config = dict(
    positions='rope',
    rope_fraction=1.0,
    decay_shape='linear',
    final_lr_fraction=0.0,
    batch_tokens=16384,
    seq_len=256,
    dataset='wikipedia_en',
)
MLP neurons of a small language model. Each row is named by its layer, matrix (down: output weights) and neuron, and shows model dimensions 32-127. Each number is 128 + 24 x the weight over its row's rms, rounded and kept within 0 to 255. A neuron's up and down rows have the sign that makes its largest values positive.
A block is one neuron, or neurons of one layer that tend to fire together. After each block is what it responds to, as a language model described it from the Wikipedia text at the highest values.

L4.down4 [164 101 118 131  75 149 171 102 133 211 141 141 118 126 138 119 123 148 134 153 123 120  64 137  94 145 145 180  94 133  90  98 137 127 101 107 152  94 135 124 163  95 151 129 111 144 148 174 113 117 129 141 179 130 115  82 149  99 122 142 120 109 123 133 155 135 144 121 139 157 128 139 124 114 105 138 142 122 148 128 143 122 152 111  61 151 127 141  92 115 143 166 165 136 117 129]
L4.down47 [133  73 130 136  97 114 130 108 105 135 131 153 145 132 113 149 142 130 133 116 121 107 130 113 148 163 170 138 140 117 155 121 114 154 111 100 187 120 114  99 168 125 101  91 113 142  98 132 113  85 125 125  76 190  96 138 146 123 100 111 150 133 152 141 176 148  80 131 193 138 153 170 118 107 155 115 145 147 119 115 148 106 138 127 160 164 103 177 100 147 121 116  76 136 115  89]
L4.down60 [112  98  94 103 130 122 110 165 177 141 139 114  64 101 123  77 172  83  94 119 142  91 130 118 115 161  99 110 118 111  89  95 135 121 136 130 116 152 133 119 129 107 141 157 100 129 111 178 112 127 149 137 138 102 127 127 114 140 125 161 128 129  87 140 120  98 137 132 113 153 122 118 121 120 125 145 151 123 133 137 114 150 145 114 187 111 123 122 108  95 132  99 133 138 125 111]
L4.down103 [128 113 103 162 108 114 158 107 160 129 103 116 107 109 173  98 116 128 148 146 142 120 123 139 122 140 104 129 153 137 111 132 121 139 126 105 111 128 172 124 109 118 151 178  97 144 129 137 125 125 151 127 153 146 134 138 136 140 132 150  98 119 148 103 161 137 136  90 140 168 142 111  81 109  98  91 144 106 146 104  94 175 126 163 144 162  79 162 150 118 147  60 137  95  99 154]
L4.down145 [126  91 112 117 164 125  94  98 139 114 137 123 103 190 127 149 105 175 147 180 149 173 116 153 115 145 121 150 147 127 157 126 146 114 104  95 149 146 136 112  90 120 166 150 115 137 162 162 143 143  80 115 165 141 114 129 141 106 170 140 114 155 112 107 123 118 136 128 162 129 134 122 118  99 107  91 138 161 118  93 113 138 148 118 105 108 157 105 143 117 138 150  97 158 153 163]
L4.down155 [123  96  78 118 143 132 172 105 136 133 151 135 137 154 164 139 130 141 110  86 128 121 159 139 120  84 154 155 177 123 124 147 147 134 128 147 109 120 152 152 134 147 121 166  70 142 105 128 140 175 151 162 116 112  93 132 127  92 123 169  89 102 114 135 107 123 117 119 154 142 150 155 134 171 148 112 162 123 144 121 136 135 149 135  88 130 120 128 174 147 147 130 122 130 100 130]
L4.down194 [163 125 108 116 143 121 150 145 156 119 100 122 145 140 125 129 141 107 101 125 145 149 116 150 123 143 119 127  76 116 146 149 106  87 126 142 145 164 145  74 112 139  95 107  90 104 150 120  99 119 149 152 123 160 152 108  92 103  75 104 145 136 128 147 136 136 120 156 126 110 157 122 114 182 116 111 146 127 123 145 110 150 134 134 149 122 133 155  97 102 132 133 109 129 145  94]
L4.down275 [142 164 135 127 155  94 164 187 149 114 120 116 148 154 130 109 128 131 172 164 106 149 132 107 144 148 100 128  83 109 115 175 137 142 120 138 183 107 162 128 101 143 135 134 101 160 131 140 156 123  96 134 120 166 153 170 147 117 124 150 152 158 125 117 139 115 121 139 108  98 147 117 102 132 139 154 155 165  91 119 102 101  95 155 141 107 178 127 128 160 147  89 108 133 126 121]
L4.down282 [165 114 142  88 174 153 157 147 138  83 167  93 125 132 110 161 136 154 137 152 125 109 147 156  92 125 111 140 100 163 129 159 110 108 155 128 138 117 149 163 142 120 139 115 145 117 145  93 125 137 142 119 128 107 177 109 112 118 108 119  51  95  80 151 133 155 164 143 127  97 147 127 108 182  95 113 121 117 127 145 124 127 116 108 110  86 171 105 103 102 153 128 134 167 163 143]
L4.down290 [118 153 129 151 106  72 119 159 143 101 142 128 114 123 171 137 115 141 149 101  95 145  98 162 163 131 123 158 159 122 111 157 144 121  98 128 116 124 131 114 111 127 105 163 138 104 121 101 123 142 107 146  73 135  97  83 146 109 114 110 161  95 160 109  97 125 130  96 158 136 156 127 122 115 136 128 165 129 115 128 117 166  96 114  97 186  98 130 126 158 155 154 145 136 118 139]
L4.down325 [ 97 138 158 150 142 153 145 108 119 140 161  91 126 123 136 131 122 131 145 147 155 108 106 139 141 121 118 135 124 110 108  97 126 166 133 124 134 138 125 123 110 103 165 135 113 123 135 102 134 145 158 124 127 127 146 110  97 149 122 144 139 157 101 150 125 144 141 134  78 167  70 126 136 130 126 122 107 140 113 126 110  80  97 171 104 121  71  98 115 112 129 114  89 104 150 112]
L4.down351 [ 81 121 134 102 157 130 166 149 117 102 178 105 106 113 118 138 128 135 123 118  99 146  91 140 144 125 115 135 151  97 127 109 135 113 141 115 132 158 109 117 168 125  98 160 139 124 137 127 154 131 117 162 165 125 130 122 110 104 156 119 119 106 146 146  91 161 138 151 143 155 121 175 141 102 103 102 122 138 126  98 148 128 145 136 159 130 131 145 113 154 159 133 148 139 168 146]
L4.down363 [129 153  93 151 150 130 155  77 143 157 158 108 117 172 129 172 134 148 150 133 102 145  89 135 146 137 107 109 141 111 168 140 107  89 141 112 145 164 146  94 134 115 124  98  85 138 129 111 157 155 109 128 133 113 107 106 138  93  96  88  57 123 136 158 148  87 124 187 185 124 134  78 103 131 124 106 158 133 115 103 117 116 136 141 175 147 179 110 144  99 131 125 116 127 109 125]
L4.down369 [125 114 163 127 165 163 141 110 129 133 117 170  92 154 107 158 109 186 115 124 151 122  87 189  90 120 131 118 154 170 148 100 126 116 109 129 141 123 121 109 147 108 116 152 136 147 130 158  98 128 106 164 147 109 131 139 117 100 152 171 120  93 143 134 122 168 132 127 154 146 154  90 104 134 114 146 149  90 179  81 120 128 142 122 127 142 147 118 149 117 168 145 129 118 110 113]
L4.down396 [141 125 118 102 156 170 126 149 132 142 126 113 115  77 156 141 128 162 163 135 131 168 131 110 137  93 148 133 168 153 132 153  95 102 109  98 144 150 115 117 127 127 138 107 107 117 138 156 114 144  74 105 101  99 106  80 153 105 149 141 160 106 110 125 125 155 121 134 160 130 137 124 126 123 113 130 117 167 134 165  91  97  72 153  97 118  91 140 149 164 162 132 103  74  99 118]
L4.down404 [129  92 109 184 115  97 116 164 140 174 133 154 102 135 124  98 158 124 112 172 148 119 139 130 142 153 133 126 107 129 119 104 122 168 129 114 130  95 117  98 146 151 117 157 117 112 135 147 175 122 127 169  81 130  65 117 156 104 145 101 147 134 111 133 177 164 152 109 120 115 170 118 138 137 172 119 110 135 131 134 134 156 153 137 114 126 115 152 126 175  95 155 122 134 127 156]
Description: Mid-word fragments after initials. Short word-piece tokens just after a word's first letter or syllable, especially "ist" after D/d (District, distribution, distant), also "est" in Best and "ic" in significantly.

L4.down25 [112  90 130 126 113  90 103 126 155 144 142 118 132 138 102 100 122 164 104 118 154 140 149 100  89 132 105 134 118 134 119 151  91 144 120 107 121 129 118 143 124  94 137 147 152 139 110 131 143 132 120  92 159 136 124 106 140  71 111  87 141 120 129 175 132  87 128 172 164 127 128 107 132 127 177 114 140 112 160 136 134 142 169 125 127  96  85 100 140 156 106 116  79 131 121 146]
L4.down84 [ 70 133 167 109 156 131 133 150 126 102 118 138 117 115 116 113  99 123 129 156 137 136 114 148 118 192 131 110 121 131 112 152  90 151 118 133 116 170 124 116 125 118 132 116 116 128  76 145 121 105 153 124 120 136 153 131 130 141 111 121 103 110 121  87 136  94 138 124  96 153 101 148 134 151 163 150 130 143 113  92  98 148 118 133 128  93 122 131 134  86  96 148 143 118 140 122]
L4.down138 [131 111 161 155 120 118 145 144 136 125 130 109 170 160 174  85 124 163 162 133 176 140 155 106 106 116 162 160  90  97 128 124 138 152 131 108 110 136 135 120 155 103  95 137 147 105 164 113 122 105 163 164 133 174 179 114 128  99 135  65 109  98 119 156 142 125 102 160 138 127 147 129 128 129 131 123 126 127  83 175 109 119 106 132 165 104 135 141 117 104 106 139 130 142 153 144]
L4.down152 [129 114 151  98 155 144 108 147  92 104 160 165  89  76 147 102 134 150 120 136 138 129 108 136 140 170 163 123 138 162 107 177 115 144 166  84 156  98 107 133  84  77 132  98 102 138 131 142  86 111 124  81 117 124 124 113 126 133 179 162 122 152  91 142 158 171 109 128 123 137 142 151 145 126 102 120 101 160 123 118 114 104 120 105 119 119  93 124 155 117 131 184 122  90 138 131]
L4.down208 [142 134 116  94 128 127 128 143 175  99 126 152 122 131 182  97  93  99  98 133 128 166 169 156 104 182 126 152 128 119 105 127 142 128  97 135 134 133 122 131 109 133 144 111 125  90 107 111 101  77 126 148 113 106  76 104  90 119 120 109 145 115 105 141 131 114 135 107 183 177  69 116 128 162 137 132 104 129 132 170 138 142  87  85 116 113 112 124 163 102 102 114 139 126 103 108]
L4.down212 [131 120 140 149 151 115 156 154 156 135  96 114 123 109 124 114 108 193 145 138 162  88 125 169 114 117 136 174 116  90 137 152 140 120 101 115 132 109 133  94 172 130 137  83  99 131 116 169 112 126 109 112 142 143 137 122 151 116 123 109 110 107 127 144 130 110 152 144 129 158 133 172 146 159 116 124 112 140 130 112 114 110 155 111 134 197 141  95  82 128  65 142 133  86 105 121]
L4.down221 [127 126 124 128 170  95 179 143 128 171 101 138 143 121 136 128 121 127 147 140  80 132 100 102 148 124 151 135 155 131 131  91 115 158 114 176 169 115  98 125 101 155  63 157 121 134 137 130 131 145 130 168  89 113  89 118 127 113 171  87 158  94 121 118 167 101 113 122 124 103 117 158 157 120 112 138 134 121  91 146  96 158  82 119 133 116 102 149 138 123 185 150 115 122 139  86]
L4.down240 [107 121 105 148  99 156 120 118 103 175 123 141 181 185 107 101 129 141 122 138  89  99 155 142 161 124 107 104  89 111  91  84 111  89 145 113 122 117 121 148 116 134 157 115  71 114 121  81 125 100 113 149 131 100 123 158 110 142 146 104 125 128 166 110 116 129 119 141 163 140  99 153  81 169 139 118 187  85 102 156 122 160 151 127 123 125 132 146 102 155  88 103 106 108 126 101]
L4.down266 [127 110 103 131 149 133 148 120 153  97 141 125  94 161 176 123 153 135 139 130 104 101 159 122 165 131 138 106 119 110  75 121 129 119 104 157 166 158 162 117 149 112 123  94 107 125 103 125 120 192 124 113 157 140 113 140 135 119 118  85 113  81 105 104 128 152 119 140 159 163 112 136 104 117 129 164 131 131 108 100 105 109 161  88 138 166 107 102 172 130 118  89 153 111  84 140]
L4.down293 [164 134 162 145 105 167 175  83 142 139 131 166 137 143 173 151 122 166 153 151 123 148 149  73 132 120 155 111  92  72  89 119 149 136 146 148 145 132 142 148 162 124 125 122 173  80 128 102 127 103 109 135 126 160 126 134 168 123 120 116 142 147 163 163 117 168 133 113 127 123 126 145 113 126 169 108 105 108 132 147 149 111 131  98 129 133 121 152 128 105 159 116 120 142 116 144]
L4.down314 [115 105  90 136 114 143 138 102 148  95 105 146 131 149 116 145 115 147 174 114 123 136 105 133 170  79 164  74 107 136 149 121 174 152 136  92  97 147 117  99 157  81  89 134  85 140 174 156  94 109 135 116 158 125 117 136 147 145 124 144 117 103 158 156 122 125 132 141 138 154 151 123 115 137 142 102  92  93 120 124  79  75 111 115 126 111 147 113 148 126  86 133 100 121 122 167]
L4.down316 [146 129 100 152 105 151 124 130 130 141 115  95 141 111 128 113 172 118 121 122 137 157 129 107 127 118 126 105 141 160 100 151 106 109 125 143 167  94 148 118 120 134 117 140 102 116 167 148 191 127 154 132 123  89 166 131 177 115 156 121 131  87 125 127 114 103  92 129 141 148 102 150  91 105 156  69 135 139 175 148 107 145 139 122 137  97 118  95 119  95 150 111 103 141 101  76]
L4.down366 [157 150 127 173 119 103 154  91 147 156 121 125 108 158 110 125  99 122 118 133 167 138  70 111 111 144 130 128 138 175 152 114 156 139 178 127 119 141 157 137 137 132  99 117  88 112 158 152  86 111 112 151 192 139 125 136 122 147 122 131 146  81 152 155 123 125 116 161 113 132 134 122 118 157 120 121 128 128 126 150 120 138 157 109 145 113 117  81 120 147 105 107 136 122 145 150]
L4.down368 [115 123 115 137 106  67 114 110 164 141 132 163 120 118 155  90 144 160 127 130  91 110 127 116  92 155 129 170 123 155 128 122  90 139 150 113 166 125 111 116 111 131 130 151 143  95 109  78 132 133 112 127 115 103 161 130 135 102 147 153 152 129 155 101 180 137  84 130 107 115 116 109  81 101  69 166 150 132 109 114 121 125 158 121 140 143 100 170 153 106 159 120 154 119 111 133]
L4.down418 [140 131  92 129 142 132 170 146 132 155 166 133 152 115 134 109 112 108 114 120  99 145 160 126 136 116 115 146 125  99 126 109 133 147 136 120 105 166  78 142 120 153 103 161 136 148 124 135 133 152 121 151 134 171 111  66 149 165 165 127 130 143 128 144 144 135  91 138 130  98 173 120 117 138 133 134 160 129 122 139  67 108 126  89 152 132 166 117 163 143 102 116 117 146  74 123]
L4.down419 [132 110  78 106 115 133 151 172  99 103 130 127 117 151 130 148 103  85 120 160  68 136 125 145 179 110 135 125 142 142 161  96 103 136 167 113 166 114  92 147 109 107 105 150 161 125 136 134 114 124 141  92 117 118 144 136 145 102 131 158 142 155 128 117 145 104 109 111  90 138 114 114 152 139  67 141  81  71 111 141 129  91 124 152  97 142 131 132 113 101  89 115 104 110 140 154]
Description: Mid-word continuation pieces. Word-completing fragments after a split-off first letter or syllable, strongest on il in unt-il, also b-orn, b-ook, bu-il-t.

L2.down446 [143 118 105 107 140 110 138 171  96 159 113 122 116 130 138 102 150 195  98 107 123 189 110 108 153 157 120 161 181 111 125 149 124 161 151 127 150 119  89 125 141 108 148 147 138 147 110 124 147  94 147 158 131 157 137 149 154 129 146  88 116 122 127 114 130 137 165 138 131 144 110 105 135 120 116 151  90 151 136  76 140 148 158 119 119 121 143 140 156 116 123 122 170 149 125 147]
Description: Mid-word fragment completion. Middle sub-word pieces of common words split oddly, like O-ce-an, K-ore-a, ex-ce-pt, sign-ific-ant, ab-ov-e, where the word continues.

L3.down28 [132 117 131 169 124 144 117 192 130 121 166 118 100 142 117  54 151 159 149 140 100 102  98 113 166 132 134 172 141 130  98 125 156 115 139 123 131 150 112 147 116 169 171 118 119 122 166 120 109 129 113 110 142 122 160 142 133 102 161 134 149  96 156 111 145 164 120  95 122 131 144 116 135 124 150 154 131 138 117 128 131  59  83 116  89 139 133  96 147 153 129 162 129 169 129 149]
L3.down92 [123 163 118 114 153 121 114 146 150  84 130 101 107 138 124 177 124 101 149 179 133 146 120 124 103 170 103 146 121 121 143  93 108 142 120 152 155 181 141  99 143 122 146 152 138 126 167 127  94 116 117 136 141 142 100  90 115 160 179 132 121 121 127 100 137 129  85 130 127  96 113 125 175 160 129  99 154 142 157  78 123 127  95 108 152 138 130 143 150 132 141 127 145 115 183 112]
L3.down413 [ 90 128 127 128 100 155 116 118 123 126 104 124  87 114 143 125 157 120 121 120 163 143 114 131 124 119 128 190  97  69  82 116 119 113 138 137 157 139 118  96 106 115 118 142 147  84  88 137  93 126 153 148 110 118  71 150 111 126 139 138  97 126 150 133 135 119 143 134 101 143 175 121 134 127 113 166 119  95 132  93 123 142  92 117 130 148 159  81 116 105 154  94 132 150 149 142]
L3.down426 [155 180 120 131 137 115 105  79 122 148 106  82  77 142 136  84 174 139 125 139 124  77 132 123 161 118 141  98 112 115 157 128 130 137 123 115 169 156 156 123 142 155 128 156 163 138 142 140 154 123 134  80 131 154 103  93 149 120 121  91 126 152  80 123 146 119 112 163 160 112 131 104 148 123 179 140 143 140 122 135 106 114 133 103 140 152  97 128 109 164  99 143 131  80 122 158]
Description: Mid-word fragments in sports tables. Word-internal continuation pieces, often in sports tables and results, e.g. Gr-and, A-th-letic, Sov-iet, H-ist-ory, pl-ace; occasionally short words like of, by.

L2.down52 [139  76 137 163 139 156 146  83 112 121 113 124 116 123 157 152 136 110 106 132 126 115 131 117 124 111 129 115  70 123 114 131 153 147 126 122 169 130 151 135 153 146 144 149 112 126 148 127 152 117 146 147 165 105 148  96 197 164 157 169  86 128 106 174 120 129 147 161 122 139 115 124 111 124 143 138 131 103 107 111 116 133 116 145 116 119 149 127 110 140 120 120 150 132 148 158]
Description: Word-fragment continuations. Mid-word pieces needing completion, like orn in California, born, corner, kn in known, gan in organ; also month names in dates and table line breaks.

L4.down22 [129  68 177  90 172 140 101 136 137 125 130 124 162 146  76  75 123 143 169 127 119 129 123 140  85  91 138 145  97 151 153 145 174 113 159 131 132 114 116 139 145 121 119 181 165 133 110 130 107 145 106 143 164 123 149 145 112 139 117 134 131  84 120 111  94 142 120 142 119 136 120 124 132 171 139 101 159 149 126 134 122 100  82 173 155  80 118 152  87 127 119 141 111 122 131 154]
L4.down49 [109 170 111  99 126 140 138 120 140 152 121 115 117 123  89 116 116 168  99 182 132 179 139 118 106 144  67 120 110 131 137  82 165 150 148 134 116 141 139 127 137 106  78 124 153 149 136 130 127  79 127 123 149 133 105 107 117 166 148 143 104 147 137 127 151 169 141 138 160 147 114 118 143 120 115 173 159 120 143 118 130  99 129 133 121 144 142 105 129 120 158  88 131 112 155 133]
L4.down74 [ 87 153 104 113 115 141 105 140 140 106 136 173  92 107 156 118 126 130 122 111 117 142  67 107 170 127 157 127 142 157 114  92 120 134 121 118 110 109 158 126 130 123  81 126 103 135 150  97 109 130 113 127 169 155 137  83 151  84 103  91 117 133 112  96 134 138 152 129  94 134  91 146  89 114 104 170 175 133 130 110  89  88 149 149 119 175  97 116 118  98 180 109 123 103 155 155]
L4.down99 [157 128 134 112 145 126 146 139 103 125 172 121 121 143  92  98  99 141 118  90  86 130 105 115 117 143 134 113 147 176 154 140  91 151 128 150 163 149 137 100 148 138 106  87 138 138 151 120 124 117  94 168 150 147 133 181 116 110 189 109  83 136 143 170 120 121 119 167 140 134  91 151  58 141 120 155 167 107 125 141 142 118 114 141 131 176 119 136 165 127 166 119 101 134 125 145]
L4.down123 [164 117  82 123 171 137 151 188 116  92  89  97 139 115 130  78 138 141 117 107 104  87 172 120 122 145 116 107 143 130 158 124 150 132 136 139 149 101 141 111 148 167 176 140 124 141 143 136 105 110 119 119 144 208 105 115 112 143 126 125 156 150 131 121 190 122 124 115 150 139 160 152  88  96 107 118 125 129 133 119 103 108 103 100 125 123  96 161 134 120 150 107 147 132 144 138]
L4.down166 [112 119 176  93 143 114 109 118 104 119 124 171 167 113 114 131 120 131 119 111 105 145  81 135 149 129 107 138  66 104 153  99 117 152 140 120 150  99 125 107 117 125 128  85  95  97  92 110 135 150  68 136 153 154 132 110 122  96 109 110 147 129 127 137 124 148 161 137 138 183 109 133 139 138 146 123 103  93 131 148 132  88 107 110 160  92 165 146 112 151 132  90 142 148 148 155]
L4.down252 [110 144 107 117 145 136 124 134 134 136 127  94 118 146 103 128 107 137  76 135 120 103 152 115 145 167 128 125 137 149 123 117 121 129 123 139 168  86 115 113 117 107 103 107 120 129 150 102  83 112 130 136 123 139  85  50 124  97 152 153 125 132 103 125 146 109 127 120 156 135 141 133 123  83 137  71 136 157 124 179  61 170  54 128 129 114  81 151 153 100 118 160 145 165 126 105]
L4.down255 [164  82 150  95 124 131 120  90  96 126 113 132  91 102 141 128 111 164 130 141  96 107 131 129 128 157 115 151 132 128 186  99 123 128 117 144 108 104 121  93  93 123 130 118 153 100 170 122 183 126 161 135 156 123 130 103 136 140 105 144 154 149 139 115 170 129 145 178 161 138 162 152 120 145 125 150 111 142 113 125 131 124  55 120 142 104  51 125 118 115 119 130 137 144 135 164]
L4.down258 [116 132 137 124 152  94 141 139  81 115 140 121 169 158 121 142 143 123 148 130 124 142 122 134 129 159 102 113  76  91 131 100 151 148 125 111 146 100 145  90 105 134 138 160 140 123 118  90 160  89 153  44 136 119 159 129 100 102 131 138 171 141 106 134 131 138 122  98 154 179 129 138  93 161  99 167 133 150 104  99  91 131  99 109 113 139 142 126 108 119 106 139 145 152 135 102]
L4.down280 [102 162  99 138 124 107 145 141 128 154  95 150 137  94 138 131  95 157 115 123 131 147 140 141 144 132 141 112 113 114 140  87 125 166 168  74 142 144 131 115 126 115 117 151 112  90 132 126 165 102 138  78 155 133 185 140  96  89 111 107 150 131 151 143 133  68  87 112 124 113 116 156 140 116 142 102 127 136 161 129 106 109 164 104 140 103 132 109 113 148 120  98  97  97 131 125]
L4.down297 [150 148 128 143 123 149 131 115 123 142 121 148  98  85 102 106 172 140 114 107  63  88 130 104 141 125 109 119 128 101 142 121 133 152 125 153 121  91 112 100 135 110 128 111  92 121  93  87 126 157 108  93 161 143 128 118 131 109 120 159  88 144 127 127 158 158  74 122 144 132 141 125 140 147 119 106 143 160 175 134 112 140  97 166 106 148 149 125 119 127 115 120  76 154 102 112]
L4.down308 [ 99 118 177 110 121 160 146 128 146 120 123 104 171 104 143 115  92 162 144 122 150 140 124 119 159 137 129 141 118 105  99 107  99 137 146 110 140  88 150 148 103 137 139 131 133 134 144 104 115 122 102 107  85 145 117 165 115 113 128  81  95 124 125 106 148 163  86 147 116 119 120  93  77 143 117 102 108 144 129 110 146 163 121  99 150 154 158 103 170 141 125 101 113 122 100 123]
L4.down359 [132 143 104 112 138 103  92 151 138  95 120 105 110 172  79 144 129 125 101 128 160  96 111 124 153 127 129 125 139 122 118 122 125 121 119 128  91 131 147 146 144 130  93 151 135 136 122 113 132 143 106  92  70 135  99 154 114 126 113 158 106 170  97 149 117 129 139 151 129 141 143 126 157 104 162 148  86 143  87 122  74 119 148 139 106 140 127 109 140 135 120 158 138 104 152 104]
L4.down381 [144 102 129 120 150 128 121 131 107 119 133 146 132  99 131 112 177 171 114  81 183 133 147 110 185 106 105  92 128 130 112 100 127 157 162 104 101 147 145 146 163 110  69 127 113 166  92 123 137 153 117 128 116 159 148 141 132 104 120 116 146 151 124 135 159 163 109 184 150 129 114 146 110 116 116 126 117 144 132  87 109 143 162 111  97  98 140 124 138 105 105 119  66 107 158 149]
L4.down410 [148 171  98  94 147 107 154 105 116 122 109 146 118 102 133 139 163 129 147 163  94 110 132 114 122 141 147 126 120 135 125 137 140 109 128 171  99 159 145  96 114 142 171 140 129 149  98 148 121 123 130 139 113 133  99 108  95 116  86 134  96 154 149  87 164 127 121 137 137 125 125 152 108 155 126 128 123 154 123 121 127 151 126 150 122 114 189  92 145 118 155  59 154 134  94 145]
L4.down432 [137 132 138 114  91 157 152 151 137 164 158 161 113 144 163 106 141 169 139 119 117  72 172  95 162 169 118 109 144 141  99 116  69 149 177 135 142 111  98 125 123 142 131 101 122 124 143 119 128 125 111 145  86 141 129  90 146  84 143 136 169 135 139 127 141 129 135 120 117 102 144 142 130 129 161  77 106 118 120 166 130 149 124  87 129 133  95 125 123 105 121 119 154 104 116 147]
Description: Second piece after st. Word-piece fragments right after an initial "st", chiefly completing "start" (starting, started, start-up), also stars, state, stand, stop.

L2.down190 [138 106 136 145  92 102 100  95 121 102 126 115 105 168 122 154 127 137 145 136 112 122 134  93 102 153 148 122  90 144 139 151 138 168 104 127 144 125 115 170 173 148 148 176 106 112 133 108 148 121 160 114 133 137 149 115 140  90  91 115 160 148 126 162 148 112 162 132 169 111 143 122 131 113 116 109 110 119  73  97 153 141 129 120 124 160 158 149 126 129 107 112 108 203 145  94]
Description: Apostrophes and mid-word fragments. Apostrophes, mostly before possessive s (King's, Men's), also D'Oliveira and Goin'; plus mid-word pieces (Gu-ard, Fin-land) and CJK or Thai byte fragments in tables.

L3.down267 [142  88 133  49 102 133 121  93 136 135 116 163 122 155 149 121 139 140 146 115 133 145 126 117 111 150 125  94 134 127 125  93 152 181 119 139 135  99 106 149 162 126 115 140 132 133 160 165 109 174  91 106 145  89 114 128  94 115  81 123 126 138 169 129 123 144 150 150 146 154 145 135 154 125 101 146 122 122 148 129  99 139 114 149 103 176 127 152 132 116 133 118 143 133 118 149]
L3.down274 [119 121 142 130 100 121 142 155 104 100 175 110 129 151 117 125 145 144 111 139 145 158 123 163 164 149 146 146 113 100 128 113 132 137 102 110 145 120 120 145 174 136  94 156 151 104 122 122 145 161 111 137 105  94 130  91 108 105 132 100 115 121 155  89 159 171 108 129 162 132 132 119 158  99 135 114 178  81 113  99 121 150 126 111 111 145 109 117 126  89 108 116 126 151 144 134]
L3.down285 [111 113 136 110 135  91 130 107 151 162 153 133 140 167 125 129 104 116 130 172 150 161 113 118 118 109 113 117 129 132 195 137 142  86 139 125 117 140 135 121 134 103 128  76 120 122 172 105 142 114 195 129 150 131  92 108 124 109 150 121 138 136 130  62  93 139  97 152 116 147 141 150 131 139 131 140 117 136  98 130 153 121 142 144 129  94 113 127 153 108  49 151 117 128 118 123]
L3.down428 [169 154 134 125  93 159 101  97  87 111 131 110 124 124 151 169 135 129 147 137 107 157 102 104 159 192 135 121 135 122 167 127 145 124 127 112 128 112 152 118 131 173 122 136 134 136 158  98 136 110 144 128 144 127 131  97 143  89 107 113 154 130 136  92 166 180 145 161 133 175 155 111 140 105  93 137 105 159 114 146 180 103 162  95 119 102 111 137 146 126 124 149  70 150 150 143]
Description: Apostrophes and mid-number digits. Mostly the apostrophe after a noun or name, usually possessive ('s), as in city's, Army's, women's; also mid-number digits like the 8 in 1830s.

L3.down216 [146 143  92 144  82 109 136 127 144 158 168  83 122 150 104 177 144 121 111 141 145  79 131 158 194 155 103 127 132 114 133 165 151 141 148 139 138 169 118 135 108 133 145 135 134 112 133 126 149 129 117 136  96 112 121  99 136 124 104 122 126 138 169 120 111 138 137  84 139 114 128 130 152 126 139 109 138 176 106 125 149 134 142 151 120 137 138 122 125 153 142 176 106 142 102 158]
L3.down260 [141 142 142 126  96 131 154 156 114 109 147 126 119 128 159 117 136 117 116 128 116 129 110 110 153 150 147 131 153 130 143 102  93 112 101 121 111 138  86 158 112 110 111 126  97 137 152 110 147 109  98 104 126 132 111 105 108  80 143 167 150 118 122  86  96 148 103 138 112 138  99 157 136  99 124 103 143 135 104  97 144 117 150 143 115 132 137 162 104 100 146 142 101 158 124 144]
L3.down291 [131 125 142 138 127 135 136 166 102 121 145 133  59 133 123 126 165 126 129 112  98 174 131 127 151 165 175 115 149 115 129 109 146  91 114 119 145 173 130 135 138 147 121 147 140 105 143 163 129 102 130 144 131  86 133 149 135 126 165  92 129 167 130 145 108 150 105 139 101 147  88 153 113  90 150 132 165 172 123 122 142 118 109 170 104 144 130 150  81  99 124 141 168 165 118 121]
L3.down396 [141 116 100 137 134 102 153 160 124 130 152 123 125 130 118 153 144  98 129 101 108 135 145 129 144 145 166 161 147  80 148 117 154 113 155 151 137 135 123 163 114 125 111 154 144 144 103 122 139 128 146  80 145  84 131 163 147 115 114 146 129 107  80 109  86 145 110  90 162 111 135 162 128 135 102 153 125 182 106  82 134 131 154 168 135  89 154 134  95  86  96 117 103 132 126 186]
Description: Mid-word subword fragments. Word-internal pieces like en, orn, erv, il inside names and words, as in Šib-en-ik, C-orn-huskers, S-erv-ice, Bu-il-t, plus word-initial b.